Weights of a small transformer language model.
Size: 16 layers, width 320, 5 heads of 64, MLP 1280 tanh GELU, vocabulary 2048.
Architecture: LayerNorm before each block, learned positions, biases, tied embeddings.
Training: a variant of Adam for these matrices, 568M tokens.
MLP neurons of a small language model. Each row is named by its layer, matrix (up: input weights) and neuron, and shows model dimensions 176-303. Each number is 200 + 30 x the weight over its row's rms, rounded and kept within 0 to 999.
Before each neuron's rows, "fires in" lists the words (lower case) most often at its 100 highest values on Wikipedia text that the model never trained on.

fires in: "which"
L7.up393,196,190,181,200,203,175,214,236,198,191,202,177,242,204,195,263,194,197,214,193,257,110,152,165,206,215,108,202,162,193,197,182,277,210,208,228,185,180,175,204,165,176,204,197,172,255,164,151,231,176,201,181,191,147,207,208,219,276,257,205,215,155,203,156,183,205,273,230,183,184,224,221,200,189,167,178,83,173,221,149,189,191,218,153,219,211,221,160,192,168,208,224,184,161,184,222,227,226,184,226,231,208,169,140,214,241,232,221,226,178,126,192,188,227,191,180,197,212,250,178,171,230,232,185,219,248,176,233

fires in: "of", "company", "league", "rafvr", "period"
L6.up342,206,196,233,210,234,188,241,225,165,221,239,165,214,186,213,224,169,283,203,200,219,115,165,187,225,251,235,191,188,185,145,200,199,207,180,260,166,172,246,189,204,195,159,206,195,213,213,208,181,181,168,85,197,127,246,200,243,234,144,204,239,147,230,222,240,180,202,193,231,177,202,185,201,185,184,178,230,185,195,179,243,198,206,228,190,241,233,196,204,232,153,190,199,188,206,234,193,216,176,220,229,184,166,224,168,180,242,241,179,201,209,214,189,182,208,230,233,205,171,162,184,210,211,198,183,185,141,216

fires in: "a"
L9.up1127,162,196,149,236,231,205,236,225,210,199,197,220,143,233,165,203,250,271,198,228,191,143,168,218,197,206,193,216,217,207,199,183,257,172,234,146,159,224,212,166,213,218,166,225,132,191,187,238,187,245,144,173,220,175,180,213,195,170,240,249,167,168,178,159,176,167,206,206,216,179,187,217,247,183,198,162,209,195,171,169,205,204,167,221,247,204,204,189,164,191,265,224,206,195,198,189,195,181,216,176,177,159,133,221,233,289,239,208,169,149,208,218,133,228,154,229,142,173,186,209,185,186,158,138,235,265,232,233

fires in: "to", "that", "scenes", "results", "committee", "who"
L6.up1260,241,237,193,222,231,197,188,182,215,217,193,154,202,179,203,218,186,214,212,179,195,205,197,199,218,219,181,197,192,130,242,182,188,226,180,196,245,206,211,186,241,202,199,204,136,193,210,182,178,166,187,215,181,179,186,237,221,192,173,242,212,169,155,191,158,168,180,209,193,172,228,179,226,160,195,220,170,198,203,169,196,176,244,176,227,222,228,184,183,166,173,189,228,245,148,268,223,134,159,159,200,249,208,148,249,217,179,142,166,154,203,250,197,166,193,203,233,208,225,182,189,185,177,196,154,217,190,159

fires in: "by", "when", "as"
L4.up1163,173,233,153,171,173,185,240,242,234,235,189,268,257,227,168,210,184,196,225,241,217,224,163,194,199,200,202,203,268,175,197,140,221,207,159,185,240,179,178,193,204,119,166,209,179,197,184,234,207,174,219,185,271,210,244,195,214,172,211,196,204,168,243,146,229,180,178,300,179,238,148,187,156,192,213,175,157,192,173,242,242,178,172,234,195,192,202,175,150,150,217,187,160,180,274,209,198,210,176,173,154,196,203,210,185,189,201,218,232,174,149,151,190,193,190,231,191,257,240,249,246,201,249,193,227,158,195,167

fires in: "was", "is", "to"
L9.up809,215,182,189,195,213,279,224,229,210,230,180,198,208,234,200,208,188,218,262,232,240,187,151,158,211,166,226,238,230,202,154,150,202,205,252,225,183,194,243,191,211,216,169,211,166,196,220,251,202,245,97,157,200,171,229,213,169,141,229,193,182,235,205,183,121,187,210,196,194,202,154,161,205,198,228,199,223,175,183,138,207,205,138,187,237,184,230,208,198,184,221,201,175,217,216,173,186,210,198,195,173,187,137,209,228,224,261,215,191,182,173,199,207,196,191,222,179,184,212,178,197,228,195,194,198,259,240,223

fires in: "of", "bacteriologist", "nhl"
L8.up758,223,236,235,222,232,194,261,194,169,223,235,149,241,210,209,224,190,185,204,181,216,172,160,184,181,211,195,268,151,170,154,178,182,252,171,163,223,144,277,247,190,211,230,208,255,242,210,206,175,222,201,172,229,167,191,181,210,235,167,219,136,180,214,184,203,153,150,253,177,174,223,208,210,263,193,198,192,209,196,188,255,254,243,191,197,170,193,192,224,225,204,196,178,199,273,223,238,150,171,215,136,196,202,253,205,179,215,222,191,184,178,260,175,193,197,254,179,200,239,157,239,236,206,152,157,238,197,205

fires in: "time", "album", "death", "down", "out", "times"
L6.up766,203,185,186,208,216,191,167,211,227,198,228,196,240,217,185,222,241,194,207,246,217,184,204,176,267,242,230,188,167,148,195,133,187,217,220,221,177,158,242,156,209,191,175,179,103,183,157,194,178,195,225,181,230,199,221,188,179,211,209,171,194,216,243,167,171,177,196,238,203,169,148,152,198,222,181,191,188,185,204,218,260,194,222,172,216,174,180,197,162,210,262,224,175,205,201,200,175,201,200,180,171,201,165,185,175,217,193,140,204,138,174,152,185,181,185,172,209,190,215,166,223,234,240,205,216,206,232,248

fires in: "al", "are", "is", "was", "album"
L4.up354,201,226,164,228,230,192,209,222,203,285,154,206,175,205,201,202,225,221,204,203,158,173,169,181,170,196,147,258,183,140,211,185,245,235,175,237,191,203,178,175,244,172,158,273,180,199,182,155,185,172,155,196,188,134,160,191,154,191,223,240,177,194,173,172,151,202,208,216,170,183,164,171,226,208,199,224,146,202,223,207,183,199,232,188,193,177,207,199,185,155,185,199,227,223,198,193,195,168,133,216,213,206,197,191,156,255,190,262,205,199,183,198,155,178,169,193,210,195,258,156,259,267,195,169,198,241,221,175

fires in: "its", "on", "can", "as", "may", "to"
L12.up477,206,198,186,199,171,194,232,163,182,242,158,215,170,238,200,196,216,245,304,184,192,162,186,204,256,269,165,214,233,188,193,218,197,173,168,183,217,176,240,200,215,216,214,152,157,156,235,188,230,176,187,195,216,202,191,185,200,194,244,229,164,219,215,170,204,244,224,193,174,204,274,156,212,244,247,205,212,135,193,246,223,198,165,196,241,222,195,175,233,156,194,223,220,226,258,196,193,202,229,190,170,197,143,209,159,249,190,176,234,240,258,180,169,265,227,218,187,201,208,142,219,178,245,235,233,221,196,262

fires in: "was", "had"
L12.up335,258,192,170,215,202,234,214,291,234,168,178,149,190,167,178,194,219,225,203,165,215,213,169,205,229,258,159,221,247,201,177,184,189,203,169,217,145,173,217,171,178,145,216,153,192,236,198,153,222,218,183,142,159,193,244,184,211,175,194,166,221,136,217,176,230,227,135,231,163,186,203,193,171,210,254,247,161,187,170,230,211,218,212,228,234,198,212,135,263,194,186,181,222,172,238,240,166,188,236,157,186,146,175,226,214,228,226,157,200,204,187,176,210,199,165,218,229,251,218,177,176,210,264,176,212,209,203,232

fires in: "of"
L4.up543,184,179,180,223,186,219,217,210,237,222,216,127,225,231,192,206,197,187,183,223,211,134,123,209,235,219,175,237,230,191,136,219,246,198,178,263,213,212,203,195,190,201,191,167,190,185,164,177,175,226,178,198,227,224,271,185,212,191,216,232,244,174,194,180,208,187,165,211,218,200,239,230,175,186,169,227,189,179,203,206,243,201,221,236,209,181,216,213,144,218,191,221,223,178,291,212,190,164,176,209,167,186,230,263,146,213,199,130,200,184,185,203,194,192,218,188,172,183,229,203,195,201,211,147,175,176,152,172

fires in: "according", "almost", "next", "first", "added", "decided"
L9.up540,223,218,118,206,203,247,192,199,191,208,228,189,256,236,201,194,236,219,201,240,217,194,167,123,220,215,165,187,194,235,191,210,186,185,196,178,161,207,154,227,221,161,186,200,198,201,187,230,172,196,219,211,179,232,201,309,184,150,243,186,204,216,174,194,183,169,184,205,132,160,175,211,246,236,215,203,214,130,226,160,185,188,129,195,224,223,224,137,169,180,200,196,165,210,174,206,146,190,177,180,199,145,202,265,169,245,224,247,203,192,190,209,245,211,174,198,214,189,171,201,201,232,195,226,248,258,234,257

fires in: "of", "for"
L4.up964,212,233,159,161,173,247,247,218,231,183,160,193,210,207,151,192,238,223,227,201,222,154,195,202,229,204,189,193,230,167,182,150,187,225,135,145,182,216,221,186,175,151,230,255,209,190,212,157,191,195,155,200,161,214,131,193,246,151,166,164,226,205,193,201,239,206,241,244,224,193,226,183,173,159,171,170,140,170,164,232,230,191,164,214,219,196,230,180,157,210,219,162,222,217,190,188,175,218,206,201,163,182,187,176,191,215,204,200,203,224,202,194,216,235,226,215,195,203,268,184,229,225,230,191,251,240,202,170

fires in: "s", "takes", "missed", "through", "holds", "alongside"
L7.up118,150,175,187,224,170,240,220,222,245,182,177,197,180,210,204,162,190,158,226,218,264,239,191,175,227,210,177,135,253,218,205,177,225,153,225,186,181,198,216,201,206,191,208,233,166,226,185,228,166,219,171,146,234,203,208,207,219,179,190,171,171,155,219,133,214,143,166,182,211,212,244,204,180,203,189,219,195,219,175,213,174,242,196,256,174,208,231,176,185,222,200,180,193,272,245,232,192,224,147,195,163,177,187,216,130,207,209,180,249,193,175,208,205,163,236,156,192,208,212,209,190,233,221,168,223,233,208,241

fires in: "born", "in", "of", "captain", "burgos"
L4.up1064,204,220,187,227,194,230,248,197,237,166,223,185,221,240,174,174,200,167,197,223,228,194,201,220,158,167,219,186,204,242,240,153,198,209,184,200,172,193,225,176,125,162,227,167,138,247,210,176,195,178,174,234,183,224,202,212,195,183,245,198,179,189,245,159,157,221,238,268,212,198,257,178,189,200,213,201,267,220,188,195,224,209,203,216,227,205,214,167,202,187,229,212,151,215,264,207,173,181,233,200,127,195,185,175,222,195,192,173,240,220,209,189,186,175,223,177,205,225,209,249,250,224,143,237,150,165,225,189

fires in: "which", "he", "what", "mike"
L7.up897,225,177,222,206,151,185,210,238,173,230,197,151,205,199,203,218,146,186,247,175,246,188,170,156,215,230,182,248,248,187,194,192,165,203,195,206,186,219,239,178,163,241,210,241,181,180,224,203,207,187,168,165,171,196,185,177,275,248,214,214,243,164,226,185,173,210,214,214,209,178,217,149,181,206,171,188,188,189,203,183,213,198,154,174,207,154,168,185,184,239,209,205,197,143,202,182,190,207,180,212,222,197,180,239,226,237,173,183,263,139,176,183,244,230,175,188,187,214,252,190,147,254,232,237,222,249,272,172

fires in: "s"
L7.up345,223,175,233,185,172,217,208,227,196,170,197,204,228,215,191,222,217,202,226,204,186,212,168,197,165,200,227,246,246,234,220,199,229,192,183,183,202,193,224,206,230,179,214,222,191,229,173,195,143,174,205,195,194,187,176,174,215,192,212,221,224,201,178,152,142,133,189,251,174,211,210,226,177,166,211,177,218,205,193,150,250,297,173,218,224,167,249,216,134,177,186,146,190,203,212,245,196,212,180,245,188,180,158,211,157,189,171,237,190,245,236,192,187,192,168,213,161,183,212,239,208,217,233,151,200,223,187,206

fires in: "a", "on", "under"
L12.up280,165,166,132,196,253,176,219,205,238,239,181,221,237,152,151,268,203,277,292,144,273,164,186,207,271,252,207,170,211,167,200,175,192,216,220,222,191,172,206,173,209,142,162,224,200,200,224,178,220,195,180,178,198,204,221,223,213,253,186,225,179,204,241,184,178,174,177,183,171,116,178,206,219,177,204,190,242,175,171,194,200,184,226,188,218,188,232,205,159,255,273,238,232,173,253,143,205,186,193,213,204,230,147,143,161,175,225,223,209,218,212,211,149,212,200,203,193,200,184,177,163,188,173,192,188,198,212,218

fires in: "was", "at", "is", "for", "received"
L4.up259,252,244,191,179,155,243,199,239,235,166,170,182,138,239,169,210,246,221,205,155,227,172,198,157,257,225,184,217,185,137,169,197,143,175,173,213,184,148,218,176,177,178,222,231,194,178,198,168,199,213,159,169,179,228,187,208,176,146,217,194,154,112,187,181,179,129,190,238,177,182,235,173,207,188,210,201,170,173,183,183,231,221,205,199,212,206,186,193,245,155,178,211,162,200,204,170,220,171,190,187,191,204,212,176,211,238,162,222,262,168,207,147,185,170,199,230,202,220,200,225,211,266,220,183,213,196,250,218

fires in: "at", "as", "on", "upon"
L12.up1170,212,256,141,169,175,219,220,201,242,189,217,212,182,260,174,261,190,220,197,192,180,215,176,170,244,249,160,211,260,196,188,152,193,138,195,208,205,243,217,238,207,188,227,190,175,125,177,157,228,188,157,193,232,268,249,166,191,160,197,190,233,198,169,160,216,183,189,172,204,212,208,220,204,189,220,211,224,220,180,208,167,233,193,273,207,180,225,177,205,182,241,163,226,186,219,207,190,212,210,180,150,173,247,189,207,165,217,225,214,182,197,206,205,195,172,215,174,202,222,173,201,156,204,169,197,199,203,211

fires in: "it", "he", "she", "we", "its", "web"
L6.up960,246,185,162,180,207,210,222,213,223,211,271,186,209,236,196,189,238,222,202,205,211,171,161,142,158,210,177,185,213,156,209,148,240,172,190,206,207,201,241,161,202,191,199,194,241,175,209,232,173,215,173,162,253,200,164,269,151,202,202,250,246,162,219,217,187,159,216,263,235,199,163,194,184,190,121,201,181,215,188,219,206,149,183,200,222,147,196,206,250,159,208,171,231,188,222,186,231,125,174,226,190,203,203,241,184,242,187,173,238,212,243,144,165,209,144,156,169,226,209,187,234,179,177,153,255,223,181,237

fires in: "of"
L9.up1018,216,186,225,190,131,211,246,195,140,182,215,172,243,262,191,177,217,181,226,221,193,226,196,168,199,166,196,133,220,193,194,212,178,198,212,213,227,166,233,203,246,175,248,221,182,245,181,182,166,200,189,180,251,195,215,286,227,163,193,194,231,186,172,200,203,123,174,260,178,161,187,225,200,261,167,226,158,279,223,163,188,201,241,253,211,198,183,203,197,219,191,174,193,237,305,252,214,170,167,206,149,195,220,206,197,202,208,225,175,206,159,157,197,204,216,237,236,205,166,164,205,189,264,136,175,220,202,264

fires in: "he", "opera", "poker", "kousemaker"
L4.up27,170,143,212,223,191,197,187,215,206,185,215,195,230,167,213,190,226,239,205,164,245,266,193,160,237,225,232,246,143,149,220,217,233,207,216,197,161,207,214,199,187,182,167,214,223,164,195,223,195,196,228,212,193,201,235,209,219,194,173,225,223,203,207,179,197,189,211,197,215,172,215,187,220,180,199,207,166,250,175,229,195,199,207,236,235,178,154,222,191,99,157,131,223,157,216,228,192,167,148,249,165,232,190,223,180,211,178,215,166,198,165,172,119,191,192,203,181,205,188,224,212,226,180,220,190,219,222,195

fires in: "of", "about", "to", "on"
L12.up398,235,213,161,212,202,200,200,184,153,218,217,213,212,238,207,162,196,219,223,206,175,247,219,195,241,186,196,200,231,182,221,188,230,182,201,199,209,220,227,189,149,197,205,195,169,212,221,216,167,145,189,150,239,191,221,175,184,210,187,216,225,166,221,157,205,141,203,219,236,190,207,192,185,227,184,149,229,129,221,196,221,195,249,180,246,183,179,206,173,182,248,193,223,198,204,242,213,159,222,206,197,206,184,163,189,260,199,282,226,206,227,178,220,195,232,189,222,196,192,147,184,194,200,223,205,144,254,237

fires in: "of", "john"
L6.up905,248,211,221,193,175,218,233,219,224,181,205,158,176,248,223,262,172,178,198,169,184,168,233,152,229,190,189,243,238,225,239,200,201,171,202,165,145,177,258,206,153,143,219,256,200,179,245,233,180,213,195,154,172,242,200,229,238,161,217,191,217,217,215,190,186,204,174,251,224,198,215,198,229,200,182,182,212,201,251,187,258,189,166,201,201,208,191,212,208,185,170,180,206,212,176,223,214,219,197,245,183,201,146,168,149,239,194,147,239,213,168,185,231,200,234,210,238,236,227,171,218,206,212,147,194,218,197,168

fires in: "more", "english", "different", "delivery", "committee"
L6.up341,244,153,181,220,232,189,229,192,222,172,169,185,216,170,165,224,236,193,175,237,210,172,156,177,211,191,171,190,192,197,156,248,211,218,165,201,186,198,216,187,231,169,205,196,182,227,193,184,196,163,230,196,175,224,203,194,227,208,181,199,147,122,203,230,179,211,220,187,207,169,208,232,207,160,185,205,208,208,171,247,218,199,187,182,150,153,230,233,145,160,262,162,242,215,197,154,241,202,232,255,186,186,167,157,145,227,257,195,204,217,210,208,144,183,211,213,213,227,226,185,276,226,184,242,247,261,242,188

fires in: "there", "of", "from", "any", "many", "whether"
L7.up194,211,206,180,204,159,256,261,199,190,217,215,179,187,244,246,206,241,202,199,202,231,117,237,176,185,160,177,161,191,175,203,196,236,208,226,231,214,183,232,185,164,185,190,238,210,184,203,221,181,193,174,217,191,232,223,196,205,160,248,140,204,179,213,207,179,214,156,268,185,113,178,289,195,225,211,172,155,229,179,157,198,164,226,232,168,170,278,147,173,178,189,186,166,248,236,228,194,206,232,156,126,178,182,213,143,191,241,208,195,216,149,191,201,180,218,226,218,206,245,225,188,192,214,198,175,253,221,229

fires in: "year", "government", "years", "minister", "was"
L4.up696,202,177,188,181,223,262,234,169,184,258,198,230,250,203,161,174,252,208,204,164,202,180,175,173,218,213,218,254,242,212,206,201,224,199,225,201,167,149,210,182,117,122,217,223,199,235,177,207,221,207,202,122,193,159,170,192,209,213,238,198,214,185,228,161,238,251,202,238,179,227,154,206,219,170,216,165,192,177,176,176,209,196,187,201,182,199,183,212,220,235,226,187,182,204,204,174,179,247,183,176,201,202,175,130,207,241,193,204,244,210,167,230,226,193,169,241,179,222,226,214,186,198,246,203,282,183,191,226

fires in: "which", "he", "who", "it"
L7.up910,230,200,236,220,189,178,230,219,188,241,192,187,174,208,187,194,200,207,217,158,186,251,223,167,182,190,165,229,210,118,170,228,222,235,266,193,203,195,245,214,202,167,187,174,146,169,206,217,163,216,259,207,201,170,192,212,217,183,179,199,222,157,149,215,239,191,173,263,166,200,191,189,235,173,185,179,167,190,230,181,170,248,178,183,240,180,215,133,214,226,217,207,198,186,223,201,223,214,162,239,222,247,200,202,188,225,245,206,211,215,157,173,194,163,217,184,181,264,278,227,210,252,229,150,165,170,205,191

fires in: "of", "on", "during", "following"
L6.up932,275,149,222,173,172,174,133,222,218,159,254,176,213,239,206,193,179,173,201,232,226,196,196,197,239,204,155,228,207,179,208,172,219,227,207,184,196,162,198,249,164,220,249,170,245,181,191,232,149,185,214,188,182,220,218,206,186,230,190,167,217,182,159,206,190,193,165,261,215,271,204,223,178,200,185,180,196,234,217,164,224,227,185,222,255,205,206,141,199,244,183,240,199,189,251,189,224,200,190,169,165,162,135,182,183,241,208,150,178,187,165,171,238,151,172,214,205,282,247,227,212,234,250,199,175,193,268,218

fires in: "first", "second", "third", "last", "five"
L4.up673,211,237,224,201,213,232,223,235,194,133,176,189,221,209,180,219,181,206,227,167,167,182,155,217,234,192,191,237,201,217,167,174,220,313,238,197,160,153,199,193,212,131,215,229,181,229,174,222,211,211,230,188,203,244,212,171,204,231,220,186,200,185,199,165,225,161,218,226,210,206,225,174,219,196,210,266,175,184,200,198,249,199,142,176,243,129,215,131,185,192,222,179,191,225,143,153,262,164,199,202,166,213,249,158,183,208,203,212,251,243,213,207,175,199,186,175,161,222,227,280,239,198,222,167,265,146,226,188

fires in: "it", "company", "building", "yes"
L4.up619,193,194,182,214,200,203,298,185,225,201,214,276,175,193,182,224,208,225,191,198,232,186,200,190,184,234,188,222,195,155,162,170,184,221,206,216,225,169,209,182,256,230,208,198,167,176,165,203,204,237,159,170,227,197,214,208,250,193,209,230,225,152,164,279,173,146,218,209,210,224,199,172,203,204,160,182,202,161,169,206,204,230,210,190,170,191,195,176,188,236,204,171,175,219,208,213,239,223,192,179,180,167,171,183,182,204,250,183,185,176,161,202,215,182,158,190,186,194,198,233,177,228,211,138,174,232,256,194

fires in: "some", "many", "any", "six", "seven", "three"
L12.up259,231,185,197,200,164,195,255,180,166,191,205,239,223,224,251,259,163,176,227,185,251,165,210,168,249,206,221,256,202,165,189,173,217,236,199,198,166,189,188,235,238,194,227,260,185,237,213,206,152,151,173,158,207,181,180,209,167,143,177,181,207,191,234,167,216,161,158,213,232,140,157,208,175,194,190,196,151,214,174,190,191,184,184,200,142,172,217,179,173,232,177,180,168,175,186,182,200,229,168,208,214,151,162,160,179,188,196,248,132,160,222,146,160,146,149,186,173,194,220,194,207,192,225,172,190,232,156,226

fires in: "a", "contract", "or", "of"
L12.up1214,188,211,149,195,208,179,256,239,222,246,196,199,151,143,171,262,164,230,226,201,218,176,136,193,259,152,208,269,215,200,212,215,163,221,183,162,190,197,238,161,188,158,280,192,156,227,183,203,196,143,184,220,197,168,208,178,178,174,198,224,236,235,190,165,186,161,226,237,149,193,216,202,227,195,221,236,227,232,204,236,213,231,174,182,239,203,209,183,184,237,209,169,220,200,185,198,179,227,172,194,150,191,176,167,192,169,172,214,236,203,195,184,185,173,189,187,156,235,168,204,248,112,216,166,168,230,186,229

fires in: "s"
L8.up1234,163,231,203,241,214,228,255,256,234,210,225,232,152,244,175,196,202,228,201,176,202,165,161,223,203,205,148,150,213,191,178,211,209,123,200,147,207,202,231,170,140,170,169,211,174,194,228,214,160,210,128,190,173,166,203,199,217,209,217,192,215,156,210,171,131,180,188,222,229,219,235,143,198,193,177,201,213,131,202,146,209,247,181,219,201,227,221,186,160,198,232,220,235,211,195,212,185,241,212,189,190,177,173,165,128,294,240,183,190,201,147,157,221,195,226,212,222,179,174,181,189,204,232,190,210,246,233,197

fires in: "as"
L12.up55,184,212,171,170,155,260,214,245,209,256,214,226,252,211,219,172,229,217,192,234,225,182,204,218,203,218,185,227,189,184,128,184,273,185,201,180,162,165,187,203,139,235,238,190,173,160,219,212,186,159,156,209,212,239,244,237,226,202,148,293,185,199,211,183,204,193,226,218,233,231,176,216,155,177,123,201,236,200,178,217,251,178,258,160,227,206,201,214,194,204,145,150,168,152,283,184,230,146,226,249,95,159,217,237,165,221,188,254,184,188,156,217,187,152,145,173,216,222,202,181,188,194,211,162,228,208,186,185

fires in: "in", "of", "chinese", "for"
L12.up758,187,181,171,268,214,233,227,274,228,217,243,174,193,201,159,203,183,290,184,210,174,167,176,217,170,226,234,171,240,167,215,155,207,179,178,226,187,205,181,160,125,156,218,213,147,183,175,204,188,155,209,219,169,190,244,198,201,189,217,199,194,189,153,200,243,167,195,191,254,207,244,173,239,167,148,151,216,172,172,208,195,224,190,209,216,180,228,174,209,210,226,194,217,183,218,247,199,155,198,211,242,203,162,229,226,257,176,185,163,206,176,191,209,167,216,216,194,194,221,206,192,222,194,212,185,198,170,166

fires in: "of", "society", "social", "celtic", "michigan", "coventry"
L7.up688,273,188,222,202,168,226,238,185,187,183,215,160,179,187,188,207,175,218,221,186,172,209,210,173,223,241,231,261,188,223,193,208,196,229,230,189,195,160,236,172,146,214,194,186,239,208,198,241,164,215,205,147,155,243,193,217,191,226,197,182,208,204,210,213,186,170,195,241,182,193,211,205,264,150,178,200,152,175,248,223,227,184,185,207,178,208,191,210,208,185,185,176,245,193,233,235,192,158,200,168,202,111,176,218,193,197,210,175,202,265,192,190,228,187,207,228,201,192,193,129,239,185,225,208,160,168,184,231

fires in: "then", "he", "soon", "they", "it"
L9.up381,241,232,198,160,176,280,244,256,196,257,213,176,192,251,200,191,211,260,215,230,217,166,173,167,174,245,197,208,262,140,164,164,218,221,198,151,221,193,207,160,208,205,204,231,171,200,210,177,143,214,160,177,233,215,174,253,171,159,221,205,254,168,223,164,189,182,155,238,222,184,206,194,199,199,193,194,144,235,161,188,177,166,207,196,179,184,252,136,219,105,205,229,216,228,149,175,210,251,150,199,191,228,149,217,182,241,185,218,215,152,216,204,207,207,228,229,170,196,182,190,161,195,181,175,236,236,206,216

fires in: "s", "gonzález", "juan"
L9.up171,205,199,198,191,138,176,179,190,196,199,187,197,184,216,175,215,206,154,204,201,240,236,211,178,269,238,200,218,221,188,196,227,229,180,233,166,191,200,256,197,204,185,218,250,180,250,162,198,171,134,200,199,187,193,165,196,244,197,199,201,262,164,185,137,199,157,180,200,219,218,152,192,223,161,227,237,224,185,215,210,228,264,173,197,184,191,187,214,183,213,242,170,245,180,213,240,208,242,222,152,190,183,169,130,176,245,238,228,193,220,192,188,213,180,182,209,185,171,159,208,188,202,226,270,179,221,237,221

fires in: "and", "of", "who"
L6.up1259,200,209,194,184,184,195,242,177,167,224,255,151,204,185,230,192,144,163,237,184,165,186,205,163,200,223,194,197,156,188,242,141,246,169,209,174,184,211,257,223,181,159,202,225,197,166,193,231,180,204,243,138,199,191,222,206,246,204,223,220,217,247,202,190,241,179,195,227,176,240,197,226,185,241,195,200,94,218,256,183,146,241,209,167,227,152,184,254,181,194,205,173,225,214,188,178,197,215,225,221,175,181,142,140,174,211,286,206,180,176,179,182,200,187,201,176,151,194,255,150,218,213,221,211,141,212,165,158

fires in: "an", "a", "on", "britain", "some", "born"
L12.up565,234,270,130,205,200,234,232,205,244,224,226,144,214,190,209,179,260,201,213,193,214,160,197,182,198,166,190,277,163,147,163,217,178,220,211,217,219,206,194,179,206,174,224,202,180,209,206,164,180,190,205,196,223,192,170,200,151,200,152,231,171,205,246,179,158,179,183,182,193,209,221,188,235,195,226,227,154,179,183,217,202,192,157,249,202,198,185,127,207,235,289,222,187,176,195,185,188,160,219,172,174,202,189,166,143,201,204,259,201,230,276,203,182,201,198,233,146,169,218,133,194,218,192,241,207,246,224,219

fires in: "of", "which", "a"
L6.up141,185,216,198,224,201,178,255,243,176,235,229,189,181,207,173,217,229,186,216,211,259,152,153,164,185,204,107,164,219,152,194,173,221,206,129,211,231,188,262,182,210,193,221,224,139,177,225,167,220,173,203,127,195,175,183,274,304,152,181,218,259,212,187,183,193,138,214,213,205,243,245,196,154,164,157,165,208,231,195,182,219,194,178,219,152,207,203,185,170,206,205,209,208,177,181,225,199,180,200,212,118,161,144,193,122,228,170,207,210,176,143,171,181,204,205,252,192,185,152,196,167,242,221,129,209,203,186,191

fires in: "on", "as", "number", "once"
L12.up114,156,205,196,211,234,196,181,226,201,183,211,178,210,159,185,208,176,264,217,134,219,226,169,260,236,213,178,175,261,208,206,169,183,186,210,226,195,155,215,170,193,200,170,201,236,158,201,144,214,202,182,222,127,154,172,197,225,159,175,210,170,181,177,212,179,224,179,189,180,193,205,195,172,192,236,155,227,221,228,228,251,258,214,207,261,211,169,224,256,208,196,276,248,218,202,160,187,200,173,183,168,152,147,208,178,223,217,197,208,192,178,227,226,196,134,255,186,255,199,201,175,218,181,184,249,227,219,232

fires in: "of", "and", "the", "also", "information", "socialist"
L7.up618,228,240,208,166,214,202,232,231,182,152,205,179,205,219,184,230,211,169,221,198,220,205,238,168,249,196,182,171,199,203,138,162,217,157,212,183,189,153,127,168,179,172,198,207,196,190,176,165,186,185,170,206,190,210,210,227,218,207,207,198,245,183,186,211,259,201,216,230,203,180,256,164,228,196,209,164,225,188,205,168,240,199,159,188,209,181,251,208,198,231,195,187,204,200,223,198,205,213,228,175,205,162,173,180,219,189,216,219,234,201,180,211,243,207,239,193,201,213,270,182,203,179,254,146,195,197,237,249

fires in: "of", "playing", "remaining", "star", "bishop", "beach"
L8.up216,186,206,159,238,254,247,232,243,255,181,239,167,190,213,173,205,186,220,193,170,214,208,178,173,240,168,222,241,210,220,164,157,233,234,158,170,167,184,203,189,160,171,235,250,171,214,197,229,183,188,186,165,195,183,175,167,199,145,220,191,198,167,151,181,178,206,215,206,238,157,213,245,186,204,211,240,181,203,175,254,202,163,211,279,252,188,285,223,153,229,201,186,248,219,232,151,199,212,183,222,181,192,195,242,143,199,248,214,207,180,158,223,169,132,171,162,171,219,125,160,224,278,209,135,251,213,178,192